Weights of a small transformer language model: 17 layers, untied embeddings.
MLP neurons of a small language model. Each row is named by its layer, matrix (gate and up: input weights; down: output weights) and neuron, and shows model dimensions 16-111. Each number is 200 + 30 x the weight over its row's rms, rounded and kept within 0 to 999. A neuron's up and down rows have the sign that makes its largest values positive.
After each neuron's rows, "fires on" lists the tokens most often at its 100 highest values on Wikipedia text that the model never trained on; "raises" lists the tokens whose logits its output raises most directly, leaving later layers aside.

L8.gate0,238,250,229,235,248,177,210,209,228,193,193,222,257,153,181,198,206,169,155,223,176,185,191,202,179,205,209,173,234,199,131,227,165,201,205,168,180,238,123,177,187,213,226,199,250,201,161,136,141,208,210,241,160,194,213,218,231,184,179,216,181,196,127,171,216,170,239,204,206,214,260,216,195,163,206,201,261,209,226,236,188,238,202,283,158,160,186,226,245,176,219,211,162,213,221,191
L8.up0,254,203,254,196,234,204,201,166,173,202,200,218,187,199,177,281,203,226,205,189,222,189,263,243,184,169,172,161,220,145,210,197,184,145,173,198,174,245,212,167,184,163,183,202,234,201,234,193,218,168,164,187,201,213,136,176,173,219,165,205,195,209,220,225,215,163,209,183,210,245,172,167,239,206,184,264,209,184,180,238,177,205,205,217,230,235,274,205,205,242,246,190,223,215,212,176
L8.down0,199,221,221,201,128,187,206,214,254,214,205,180,209,185,201,125,185,209,183,207,203,151,167,205,224,221,216,170,204,194,160,167,180,212,233,184,183,190,183,218,216,232,218,226,236,186,209,177,192,227,217,214,182,209,216,184,181,167,197,167,202,215,174,164,183,142,258,160,165,251,198,185,221,162,229,184,208,208,205,181,229,163,171,204,158,223,145,227,215,162,138,175,177,226,218,195
fires on: "-", ";", " G", ",", ":", "s"
raises: "s", ",", "ing", "ed", " and"

L9.gate110,204,182,166,233,233,224,237,198,163,200,189,240,250,253,245,242,231,190,222,211,201,192,192,221,174,209,172,220,222,154,173,151,205,211,242,224,235,223,173,164,178,213,210,208,234,205,212,196,179,210,135,201,194,189,182,211,252,202,152,158,223,209,249,182,201,185,177,182,232,184,216,202,238,150,213,167,198,183,156,200,237,210,227,235,185,162,225,188,215,209,210,244,244,219,214,191
L9.up110,253,212,133,175,226,193,214,212,234,201,181,227,204,217,184,209,198,274,224,122,214,162,175,198,133,228,196,193,180,195,212,145,196,154,207,166,221,196,147,199,167,252,229,228,252,154,160,160,205,217,150,209,250,179,233,179,163,242,200,180,168,201,164,202,266,170,263,211,215,231,206,173,146,215,204,181,251,233,194,180,239,253,170,180,218,145,189,201,252,187,157,187,219,181,185,238
L9.down110,182,242,226,173,202,182,188,207,240,172,170,201,192,172,153,163,201,214,202,176,198,177,187,202,184,211,237,165,171,254,233,198,141,170,171,121,215,213,211,222,184,207,184,202,174,177,179,193,197,190,164,224,218,175,255,175,172,261,235,215,198,179,174,268,195,183,246,170,133,220,233,176,150,212,193,185,222,195,224,211,231,190,168,164,209,215,201,187,184,202,168,148,169,195,200,202
fires on: " co", " re", " to", " involved", " Co", " advocate"
raises: ",", "-", " ", " in", "s"

L9.gate166,184,194,179,198,222,239,231,243,217,226,221,199,219,241,209,167,229,204,205,223,226,221,201,198,201,267,193,204,191,215,247,231,175,157,137,172,246,208,167,186,215,253,205,267,192,169,187,174,195,190,153,201,198,159,223,186,220,273,142,230,157,234,159,197,221,228,181,172,220,194,224,200,177,198,212,152,222,237,180,193,223,221,253,195,206,152,223,209,179,257,144,164,173,145,149,234
L9.up166,205,167,122,203,179,281,216,165,182,235,208,235,300,238,226,143,206,195,211,213,206,191,215,196,207,228,216,194,237,139,210,255,219,204,203,230,194,183,220,215,174,143,194,213,176,182,203,187,157,171,165,160,203,225,205,200,227,251,172,199,196,215,156,175,231,192,200,210,179,170,194,221,215,179,236,189,237,221,215,214,188,200,269,196,179,150,228,155,220,230,156,174,229,186,241,234
L9.down166,194,216,210,208,251,166,164,228,201,187,159,236,180,187,214,186,252,195,235,181,190,196,168,188,147,189,188,178,208,214,186,218,219,175,216,179,235,187,192,201,203,232,225,182,211,146,144,157,214,154,216,215,239,168,211,245,207,199,191,234,166,209,184,223,229,173,184,156,191,222,188,117,180,197,154,216,222,207,176,156,239,207,168,177,213,189,149,267,188,183,178,190,147,169,177,219
fires on: " De", " Inter", " Pre", " Main", " En"
raises: "s", ",", "-", " and", " ("

L9.gate208,237,174,215,196,263,235,237,181,179,192,177,167,205,155,159,257,200,210,255,200,209,226,208,173,233,190,126,207,149,166,159,209,214,250,203,188,203,285,193,239,203,190,214,210,180,218,217,188,192,195,192,144,197,212,172,201,202,174,201,223,191,204,253,217,179,196,240,213,217,163,177,211,195,236,253,193,216,227,262,209,257,201,208,165,174,243,205,155,210,206,209,248,239,212,169,222
L9.up208,218,187,190,173,236,212,244,221,203,209,209,215,179,150,160,223,201,248,204,171,215,148,191,168,192,190,163,200,164,207,191,209,224,172,202,201,207,210,221,219,186,222,212,206,197,202,198,170,202,171,200,172,195,232,239,219,185,220,230,186,144,231,251,260,199,165,186,196,218,175,181,160,219,268,225,205,205,272,242,212,257,233,226,126,243,214,196,190,180,217,183,219,212,152,168,237
L9.down208,180,221,194,188,209,168,197,247,219,208,156,203,166,177,244,124,222,205,149,191,224,148,220,205,157,205,215,235,195,213,203,169,178,178,158,204,203,166,186,162,180,187,206,226,233,182,192,164,203,202,190,178,202,178,239,224,202,240,212,177,176,251,189,234,201,185,182,172,215,181,218,137,226,224,171,238,205,188,186,197,173,199,186,187,252,170,193,259,208,198,199,168,200,160,158,230
fires on: "\n", " event", "'", " tournament", " match", " Festival"
raises: " in", " ", ".", ",", "s"

L6.gate103,153,158,203,199,250,263,193,212,231,217,244,282,232,190,222,223,221,168,185,206,164,212,183,239,236,208,184,235,178,228,199,226,214,156,235,262,198,224,184,183,172,188,241,190,218,233,193,200,191,182,232,239,208,194,195,201,213,147,198,234,225,244,225,148,170,202,198,176,177,211,183,210,190,198,117,257,184,171,220,215,206,214,162,210,233,194,191,208,165,207,223,139,214,196,202,180
L6.up103,228,237,187,233,219,217,185,200,261,223,207,176,252,238,201,189,218,197,200,172,215,225,148,167,211,213,123,134,190,191,218,217,186,179,182,205,237,174,198,183,163,215,208,152,178,199,211,183,204,168,219,218,243,208,199,208,255,153,216,177,191,220,216,161,246,198,184,190,179,194,164,185,226,177,156,229,214,208,165,181,248,206,172,173,195,232,220,197,180,167,163,92,196,209,197,222
L6.down103,248,235,164,196,190,165,227,167,226,188,188,142,192,236,161,178,207,275,212,185,249,210,134,189,181,173,190,163,201,168,199,183,202,159,188,163,183,164,279,205,220,233,215,208,155,197,209,182,251,222,178,242,251,212,179,200,193,175,233,150,197,224,208,211,220,196,228,200,183,279,153,183,204,205,196,210,152,189,184,218,215,204,214,149,175,224,174,215,195,200,214,172,181,192,181,194
fires on: " in", " by", ":", " died"
raises: "-", "er", "s", " of", " in"

L5.gate185,205,189,206,212,179,228,230,253,215,227,222,194,227,192,172,200,206,194,214,249,199,205,181,227,198,236,121,190,179,172,165,238,203,171,219,198,142,196,244,169,181,195,160,260,201,192,199,159,205,179,179,218,238,189,154,195,217,258,179,227,172,169,210,189,223,172,204,173,229,268,235,222,197,178,168,224,196,217,184,163,203,180,191,216,209,216,221,165,154,231,271,159,232,196,238,183
L5.up185,235,168,220,222,201,239,219,214,203,157,188,227,229,250,195,200,179,211,239,211,189,187,188,230,167,229,199,166,223,181,216,227,183,144,215,226,278,136,157,167,199,172,156,227,198,224,142,180,178,203,170,160,251,201,228,237,240,193,213,226,262,190,168,207,253,195,187,199,210,132,214,176,214,159,186,226,221,268,189,183,255,190,171,160,202,207,164,172,174,187,226,169,240,205,221,208
L5.down185,213,168,232,192,240,192,202,159,205,215,195,241,161,171,229,217,169,199,236,179,238,178,232,170,189,205,250,188,258,191,175,165,143,192,239,210,169,182,185,174,195,205,195,202,171,237,265,213,229,212,254,147,196,236,171,207,207,186,189,208,201,248,227,189,158,209,160,192,162,203,202,192,195,229,194,195,181,268,186,197,214,233,215,227,147,184,168,218,260,222,156,179,199,199,157,190
fires on: ")", "),", ");", "\")"
raises: ")\"", "\").", "\")", " 1959)", "---|---|---|---|"

L9.gate202,212,189,268,247,226,200,138,236,176,204,191,219,220,134,203,236,224,178,184,249,183,218,185,164,168,155,186,186,213,159,244,223,241,220,212,223,163,222,201,230,271,180,211,189,185,282,191,195,166,172,257,204,182,162,198,192,209,228,209,175,220,221,248,168,183,245,217,191,181,207,166,194,204,180,211,192,162,173,218,196,162,206,187,225,233,195,197,224,154,189,158,210,189,198,158,150
L9.up202,198,205,196,203,171,205,204,207,150,203,215,163,196,125,204,189,225,219,187,209,227,237,222,186,182,194,177,250,182,229,233,197,178,138,162,182,162,147,201,223,204,190,208,172,190,251,170,198,167,205,230,191,229,171,203,223,136,242,203,148,213,220,167,186,196,191,187,159,177,207,187,166,160,241,223,238,175,218,237,223,214,222,198,135,257,165,228,191,154,168,128,229,198,186,203,211
L9.down202,213,215,170,124,209,171,187,245,223,222,196,197,185,219,173,218,143,213,159,206,233,181,159,151,208,238,243,193,192,205,211,170,191,200,155,186,164,190,220,231,186,220,159,187,266,129,143,140,262,221,201,208,234,154,196,183,149,214,199,243,145,222,255,206,183,170,270,188,202,215,215,226,162,228,172,219,252,239,243,141,180,199,204,160,203,231,225,194,210,200,196,218,211,184,151,180
fires on: " and", "'", ".", " more"
raises: ".", "-", ",", "s", " and"

L5.gate182,205,177,164,216,162,210,151,198,207,251,212,258,196,188,196,182,267,190,165,242,171,158,155,201,187,186,196,182,230,207,220,203,208,164,225,180,190,222,193,225,192,203,188,219,202,200,184,203,169,198,175,186,200,175,224,256,278,200,215,189,196,193,215,178,238,160,232,185,192,232,121,214,203,226,150,244,223,183,221,111,224,205,187,141,193,187,246,130,193,175,257,176,210,208,269,184
L5.up182,256,186,213,211,193,167,196,180,170,236,201,189,157,169,165,197,183,216,167,190,288,218,190,194,203,137,191,192,172,211,250,178,183,155,180,179,231,161,223,136,205,193,176,216,184,196,120,184,224,207,163,194,272,163,194,171,231,237,222,222,177,191,180,169,227,191,168,191,162,194,184,204,147,170,161,208,167,144,178,164,193,220,202,250,216,196,202,210,184,179,207,185,219,193,187,204
L5.down182,162,199,246,199,210,241,222,185,214,149,186,164,214,228,241,196,151,229,244,209,163,236,237,179,173,250,185,190,175,183,170,229,232,242,208,204,162,191,178,189,221,211,206,205,186,219,244,188,234,224,225,205,155,241,193,162,156,209,163,225,225,187,238,260,153,205,184,230,193,177,223,181,237,218,282,194,225,251,223,247,198,150,205,215,187,213,174,258,220,196,188,268,158,191,199,179
fires on: " |", "---|---|---|---|", "|---|---|", " ", "==="
raises: ")\"", "\").", "\")", ").", " kitchen"

L6.gate191,216,190,205,214,142,287,185,217,182,223,249,181,233,193,182,227,228,186,179,189,139,195,240,245,212,208,161,186,199,183,167,197,223,206,138,202,215,240,194,263,190,189,222,195,248,232,232,194,204,197,203,161,237,193,159,139,198,134,204,215,213,179,253,166,214,246,148,267,201,251,188,230,274,205,178,157,176,128,202,172,181,142,160,226,222,182,203,164,198,200,243,237,212,197,177,194
L6.up191,238,227,200,182,168,229,185,272,219,189,214,158,173,139,205,216,216,280,151,160,217,145,202,174,197,225,151,164,161,206,211,256,170,148,171,140,191,220,131,205,183,253,245,213,269,188,177,205,222,175,190,191,253,158,227,214,161,200,195,195,202,216,242,179,237,191,226,189,247,211,158,173,211,186,168,163,184,181,178,207,231,146,175,236,205,248,207,184,215,174,153,168,193,194,176,227
L6.down191,203,247,193,177,212,123,207,187,242,208,161,197,186,190,179,172,174,262,176,195,233,200,155,176,259,186,242,222,202,219,213,227,133,153,219,176,203,176,181,137,173,208,205,234,204,171,169,215,231,221,194,245,221,191,244,199,138,257,208,178,202,259,163,200,206,140,245,146,201,188,169,187,179,238,194,224,194,219,208,237,202,197,193,180,200,221,243,227,229,233,142,150,133,209,142,215
fires on: " |", " Japanese", " +", " recorded"
raises: "-", "s", " ", " |", ","

L3.gate133,218,219,197,163,208,202,179,190,239,162,215,214,191,180,161,173,217,145,190,133,241,131,202,200,194,247,202,138,199,228,201,224,227,172,213,183,164,212,239,216,196,255,252,200,256,213,183,166,232,215,190,231,250,178,263,201,195,184,219,168,193,188,210,180,245,167,182,162,245,235,210,193,124,237,185,194,204,235,186,155,202,243,149,165,208,224,199,264,253,197,199,165,217,194,153,246
L3.up133,230,222,213,226,125,223,187,156,190,217,289,156,222,184,158,124,261,194,167,162,187,151,203,206,188,190,182,162,266,171,175,210,180,199,232,181,185,204,208,208,135,194,203,173,208,217,202,192,192,227,206,155,209,176,218,227,219,192,201,166,182,182,177,191,164,194,204,169,228,186,277,240,153,225,220,203,172,249,228,203,180,226,190,190,166,258,189,245,183,216,235,216,250,231,205,197
L3.down133,213,209,200,147,264,216,223,230,186,166,128,247,194,156,242,242,121,180,220,247,203,214,219,170,210,216,161,213,154,199,209,223,221,190,192,225,207,229,196,199,204,231,220,225,196,138,223,232,222,225,181,244,233,235,190,180,210,190,240,229,236,192,232,273,214,172,155,205,213,244,160,174,229,176,204,231,217,181,160,160,239,191,180,208,219,174,224,186,202,222,160,194,173,184,203,223
fires on: "s", "ing"
raises: "-", " (", "'", ",", "s"

L3.gate173,228,181,192,200,168,194,157,215,149,159,198,249,233,230,158,212,238,138,208,194,154,221,199,240,194,198,221,199,200,198,230,196,251,214,206,251,206,201,147,184,214,152,193,182,216,210,165,204,198,187,203,148,200,185,236,141,284,182,230,243,268,124,181,207,205,170,165,205,253,193,179,199,204,173,250,179,132,188,209,255,197,201,182,204,121,167,203,198,158,168,225,203,233,185,187,163
L3.up173,254,178,204,173,169,234,159,255,176,161,187,191,196,155,164,192,187,193,205,201,182,219,187,205,199,238,182,151,227,152,206,193,196,186,174,185,218,243,128,190,186,191,221,175,217,199,156,178,206,179,184,143,212,159,225,162,245,174,223,215,221,175,187,179,169,146,224,192,201,246,171,180,185,210,213,193,120,204,207,249,233,201,172,229,173,213,206,226,190,186,207,192,209,125,202,192
L3.down173,222,230,236,225,229,207,149,225,265,189,213,140,203,169,195,229,161,247,198,222,212,205,161,151,224,181,172,162,244,158,219,196,154,248,180,143,222,240,155,184,184,199,181,183,180,249,208,181,155,180,216,182,179,187,228,178,214,176,207,216,139,213,192,184,168,202,232,209,138,238,189,210,181,218,169,202,159,205,183,247,221,215,185,218,208,256,182,208,230,184,195,213,215,168,205,221
fires on: ";", " and", ":", " as"
raises: " he", " it", " they", " there", " she"

L9.gate50,171,210,213,192,219,245,181,217,186,259,202,167,194,197,201,187,199,167,217,212,212,188,189,152,219,178,201,139,271,192,157,195,203,193,217,156,181,225,219,233,173,212,206,177,199,211,278,219,182,172,157,186,210,202,211,171,220,204,220,189,227,172,147,190,191,191,210,224,208,140,223,189,220,164,232,168,217,217,250,181,191,214,171,197,118,257,166,209,284,199,253,183,235,242,211,191
L9.up50,219,212,195,204,199,223,209,198,205,164,209,162,188,170,215,271,185,164,185,206,165,234,247,243,180,123,268,188,194,201,155,163,167,196,177,210,258,178,170,226,192,171,180,191,177,144,215,223,185,208,271,164,189,207,218,263,204,185,251,203,182,160,131,210,192,197,164,250,179,221,237,166,193,220,175,171,262,186,210,206,195,197,167,190,175,257,219,205,202,211,240,207,292,244,171,210
L9.down50,229,179,188,212,230,229,173,215,187,213,194,205,207,180,224,175,130,207,223,214,248,189,183,211,159,197,225,218,220,146,173,217,242,138,190,204,199,227,161,215,152,184,142,262,234,250,202,209,155,172,95,187,241,206,169,198,208,201,163,212,124,251,220,209,189,216,188,147,230,152,224,196,221,238,214,214,199,202,204,236,200,202,205,178,173,209,204,224,273,203,216,177,190,205,209,242
fires on: ","
raises: " it", " they", " there", " he", " these"

L5.gate77,200,248,196,180,234,180,225,204,207,157,170,177,227,182,197,194,178,184,199,175,220,158,173,227,213,196,167,195,182,253,261,230,112,159,178,161,183,171,220,242,197,238,200,242,246,173,190,224,198,183,179,175,178,217,220,255,134,245,160,197,167,191,156,222,200,190,222,209,220,204,170,150,231,210,222,241,225,249,240,187,264,192,157,149,214,216,196,217,238,242,156,192,172,197,166,203
L5.up77,178,179,176,242,158,141,242,212,216,159,215,210,211,213,180,203,182,161,175,199,197,248,223,211,228,170,188,185,138,160,247,208,179,244,234,221,159,171,187,213,157,174,197,241,223,247,228,215,206,213,166,180,229,218,168,219,234,187,137,219,204,199,253,204,235,188,221,150,198,209,178,185,234,159,157,219,179,207,216,198,241,143,243,141,196,245,187,219,219,252,223,175,216,224,250,197
L5.down77,221,221,214,131,232,247,202,224,195,210,182,175,185,182,192,196,220,208,225,191,182,145,169,187,195,237,215,214,234,247,183,205,172,142,140,166,209,207,237,184,210,211,173,182,166,103,203,197,211,182,242,178,179,183,232,193,147,234,285,180,181,210,151,283,145,209,172,301,200,198,230,178,173,227,220,193,228,231,196,178,207,235,190,248,212,205,223,223,176,170,160,223,210,203,172,164
fires on: "s", ".", ")", "\n", "as"
raises: " (", ",", "—", "),", "\","

L5.gate218,185,154,229,234,189,225,175,220,198,166,189,185,260,251,210,219,180,192,170,248,235,215,193,224,210,217,187,232,142,187,193,241,241,220,205,204,229,188,182,170,199,179,210,226,251,225,223,196,203,176,180,187,242,163,185,211,223,180,238,184,181,185,202,177,240,201,228,184,258,190,121,251,209,104,203,194,182,167,216,224,158,185,230,238,206,179,241,170,203,193,209,225,202,159,223,191
L5.up218,226,213,204,197,171,208,227,229,190,185,168,177,207,223,185,156,259,217,218,150,220,225,205,196,148,222,200,178,173,225,202,224,152,109,202,226,231,185,211,176,198,204,215,207,194,203,172,198,186,159,203,203,250,153,190,237,193,204,226,170,231,148,124,144,231,180,233,181,192,182,127,198,218,137,165,191,219,222,139,245,212,200,196,205,211,203,259,231,197,220,156,174,190,199,240,182
L5.down218,223,260,191,171,207,177,228,170,237,195,216,177,166,177,176,167,192,275,242,115,195,183,143,202,239,229,184,148,225,244,210,207,142,141,154,196,223,153,208,170,200,224,160,177,180,166,178,167,183,156,180,172,216,214,233,208,146,185,221,156,227,184,194,216,185,172,185,213,162,171,199,194,215,236,175,201,194,207,171,247,255,203,206,179,281,255,194,195,222,234,178,244,152,204,214,191
fires on: ",", ":", " and", " |"
raises: "\n", " (", " and", " |", ","

L9.gate205,209,153,170,186,178,163,193,227,206,181,184,217,187,174,180,197,198,177,165,253,279,233,192,194,144,156,198,144,182,245,242,200,189,211,185,194,247,220,192,218,230,217,200,228,188,156,159,191,223,201,184,207,182,193,215,195,184,215,186,175,226,220,181,191,210,204,191,179,212,192,158,181,175,189,216,179,186,164,183,154,188,134,201,198,213,209,254,271,204,175,127,192,248,188,198,250
L9.up205,144,188,172,225,212,181,184,190,181,213,152,201,211,211,212,162,167,182,190,237,207,194,183,232,180,229,240,201,168,170,195,172,209,186,204,223,183,203,161,164,195,179,158,175,181,225,194,188,198,186,250,153,230,163,183,207,231,198,198,172,232,204,200,134,191,169,248,202,153,202,179,182,178,179,219,262,206,211,213,138,167,171,234,166,223,188,211,189,142,213,192,245,250,232,221,186
L9.down205,258,215,199,167,193,245,228,254,226,210,158,198,183,181,208,205,210,204,232,180,282,165,195,158,166,180,193,183,163,234,242,224,177,158,164,178,234,189,232,232,187,208,236,210,207,120,185,158,240,188,162,199,158,205,238,222,149,257,187,163,215,209,181,231,223,188,210,186,242,194,182,169,185,173,149,152,246,222,235,182,191,173,119,196,210,217,187,229,229,203,221,192,113,160,200,252
fires on: " In", "In", "in"
raises: ",", "s", "-", " (", "ing"

L9.gate180,223,169,151,153,182,236,165,217,202,187,179,190,189,156,216,200,222,152,223,201,204,219,209,225,215,214,202,130,297,220,213,208,214,197,160,151,263,190,233,219,215,203,209,180,222,208,176,184,189,173,225,229,218,200,242,226,267,213,236,192,184,198,184,206,204,201,202,201,175,120,186,172,203,186,172,193,191,204,198,236,226,215,140,149,163,247,217,229,285,202,168,151,170,184,241,198
L9.up180,182,256,218,208,194,254,215,269,173,155,185,229,183,196,263,204,210,177,212,200,183,257,216,213,196,192,203,189,203,162,184,216,190,180,233,169,163,189,249,183,172,191,214,180,208,223,162,231,219,175,204,177,210,146,185,229,249,204,200,189,192,184,175,203,108,185,228,216,264,199,196,203,246,145,236,178,182,198,243,209,207,186,214,208,186,197,196,203,217,202,250,189,205,196,181,162
L9.down180,228,206,211,209,216,236,185,170,246,205,158,165,174,194,188,187,151,194,240,229,242,176,214,173,166,177,203,172,216,171,213,198,248,153,203,191,194,193,158,244,204,218,192,181,222,226,207,163,213,193,232,229,193,199,184,240,202,187,191,212,208,181,175,225,249,246,194,207,141,202,194,158,182,229,157,189,205,237,189,170,212,192,111,193,185,215,160,184,266,227,174,181,180,211,210,232
fires on: ",", "\n"
raises: " the", " it", " was", " in", "-"

L13.gate108,218,165,159,193,217,223,228,166,194,203,172,211,200,189,218,183,188,221,187,262,217,176,219,225,223,134,211,233,212,158,181,169,208,230,231,215,211,255,232,193,193,188,194,187,165,215,244,208,149,205,182,199,202,221,139,157,263,176,219,191,174,205,231,152,177,187,153,232,225,195,201,240,167,200,197,193,169,140,161,176,179,232,228,241,166,251,263,213,156,233,260,201,273,170,195,155
L13.up108,200,147,184,147,210,180,197,186,215,221,169,188,161,211,174,197,191,219,152,272,252,172,180,244,220,170,201,249,207,203,211,140,180,214,206,249,198,228,213,197,197,198,204,195,175,187,225,161,198,205,220,217,199,214,181,172,252,170,245,222,205,217,203,143,242,162,168,236,201,214,199,225,137,212,159,214,171,158,160,139,187,243,220,199,189,245,260,216,187,224,239,189,238,187,195,179
L13.down108,207,224,197,186,219,168,126,201,218,240,171,143,183,204,197,208,219,192,197,200,177,255,129,165,166,217,167,129,226,223,231,214,168,213,149,215,235,162,220,245,202,232,186,206,263,174,143,178,206,224,275,216,182,209,205,200,158,143,249,225,268,185,169,292,210,206,218,222,187,204,200,168,175,264,197,193,182,175,192,208,214,261,194,191,242,198,157,198,191,148,176,203,120,205,205,212
fires on: " |", ",", "|"
raises: ",", "-", " (", " and", " of"

L9.gate161,187,203,198,211,222,259,159,186,189,226,166,176,233,177,205,225,190,183,212,236,197,209,218,218,217,199,213,142,232,206,126,215,192,211,233,231,191,292,210,201,202,215,206,193,186,186,278,217,155,190,193,188,185,203,202,166,212,201,203,200,169,196,151,163,200,176,187,240,197,169,210,213,242,193,241,203,199,183,228,219,197,172,195,204,149,266,158,258,256,210,226,163,230,188,247,231
L9.up161,242,185,175,204,224,234,187,197,157,234,169,184,200,138,201,237,165,161,210,222,210,221,279,197,159,176,180,180,225,180,145,170,183,217,206,182,239,246,191,226,215,207,235,213,192,174,187,179,163,209,220,203,218,186,209,212,254,194,215,198,184,190,128,175,183,191,166,210,224,218,199,181,204,210,220,207,244,172,212,203,233,175,213,212,159,232,183,228,269,192,201,177,245,196,199,193
L9.down161,222,198,184,240,250,212,171,212,165,272,179,217,165,195,191,141,155,200,237,240,194,195,188,206,191,177,188,229,227,188,169,185,208,175,178,218,191,201,179,232,156,219,211,222,221,187,215,200,162,191,175,229,227,195,167,174,242,184,171,174,152,213,191,168,232,216,181,166,212,186,165,140,233,211,198,225,231,169,172,194,169,230,200,217,165,153,164,176,247,217,201,160,155,199,223,214
fires on: ",", " that", " because"
raises: " there", " it", " the", " these", "In"

L6.gate145,164,217,116,156,203,202,201,224,168,200,180,196,223,175,216,212,186,215,194,173,196,194,159,147,168,235,247,203,223,200,227,196,146,201,206,209,254,216,183,289,202,230,198,193,212,236,190,206,192,235,194,200,213,192,230,189,201,209,259,189,198,252,166,200,208,151,270,244,156,221,181,163,204,203,204,171,242,215,212,176,198,259,199,171,184,164,181,180,169,119,186,189,135,164,153,201
L6.up145,214,184,227,162,221,169,185,169,200,197,207,216,224,109,180,174,215,193,189,157,214,218,203,231,216,189,243,171,169,204,248,238,175,228,177,224,173,193,153,220,210,192,182,277,210,200,163,243,219,254,179,193,206,189,213,251,145,181,201,174,225,173,217,255,191,192,216,216,179,238,273,210,158,190,207,225,176,239,212,218,212,223,165,210,255,262,210,149,176,202,222,165,120,202,191,160
L6.down145,207,171,197,230,174,242,237,222,207,192,182,216,192,234,243,225,197,190,231,247,183,196,213,162,175,204,152,225,215,173,148,221,211,176,240,203,195,191,168,173,163,240,236,147,202,227,220,129,202,163,183,197,240,160,160,175,287,207,194,188,216,179,184,202,248,158,184,216,222,230,157,189,240,234,193,196,181,207,180,163,197,167,219,143,183,193,191,250,233,245,211,268,257,202,192,206
fires on: "s", "e", "sun", "-"
raises: " their", " him", " his", "Professional", " her"

L2.gate160,193,233,235,208,220,175,221,222,219,234,192,193,200,249,182,177,200,165,239,229,192,234,240,189,249,192,183,165,229,211,208,212,176,279,172,201,236,199,170,158,215,213,211,209,169,227,236,198,187,168,207,205,185,250,143,231,207,181,183,256,196,159,219,167,222,224,219,239,166,172,229,276,204,226,220,199,182,166,189,213,116,195,224,250,159,239,199,174,177,221,188,159,273,223,249,173
L2.up160,195,214,247,169,277,148,181,249,221,257,153,179,152,221,148,159,225,172,225,191,208,214,201,196,229,166,200,169,189,191,246,238,175,239,140,198,260,190,139,192,225,181,219,199,168,225,214,165,208,180,188,212,205,205,157,263,185,204,205,253,200,163,224,179,228,216,213,222,165,189,198,231,203,222,192,225,214,180,204,169,148,221,195,215,185,241,177,220,186,236,180,166,237,195,236,182
L2.down160,226,224,204,174,287,151,164,229,231,203,153,241,193,163,201,187,216,216,214,147,222,173,170,189,172,196,222,196,202,242,245,221,180,167,152,222,239,181,172,223,225,172,194,189,203,182,168,175,209,164,194,210,213,170,222,219,178,227,160,227,212,197,235,232,218,210,223,145,155,224,199,191,226,188,176,198,252,205,195,163,233,182,164,199,261,184,168,247,202,225,162,158,143,182,202,203
fires on: ",", ":", " Nov", " Early", " East", " 18"
raises: "s", ",", "-", " (", " |"

L2.gate69,209,187,214,197,168,261,185,187,187,188,208,171,236,200,207,169,196,232,171,218,194,204,169,149,215,162,203,188,188,153,235,212,163,195,259,198,215,183,204,213,196,220,203,271,191,218,308,221,160,202,200,201,198,174,231,210,207,200,204,183,202,217,138,169,189,226,153,146,208,223,258,219,190,185,243,187,217,224,159,236,225,125,231,205,169,199,238,179,203,214,193,194,226,194,276,202
L2.up69,216,224,221,197,178,232,170,179,179,150,191,114,197,214,180,190,190,210,144,203,230,201,169,136,193,165,172,190,169,171,254,231,148,181,206,173,238,205,145,198,252,248,229,263,199,182,249,170,200,224,195,180,212,161,233,216,172,191,203,198,167,211,139,190,198,231,154,158,172,230,209,216,178,198,167,222,209,243,184,238,247,160,189,183,176,213,224,207,234,215,135,155,211,208,218,195
L2.down69,210,250,178,201,216,191,207,163,219,192,176,163,179,211,185,228,206,202,181,190,216,203,228,194,179,226,183,209,196,249,171,167,199,190,164,160,189,215,132,182,258,208,216,144,204,185,175,186,253,233,197,150,203,217,191,184,163,227,186,242,239,199,198,236,212,234,174,239,188,241,158,179,212,193,164,217,147,216,225,196,215,222,175,169,189,177,174,210,236,166,167,163,183,230,147,212
fires on: " and", "),", " when"
raises: " is", " of", "s", " has", ","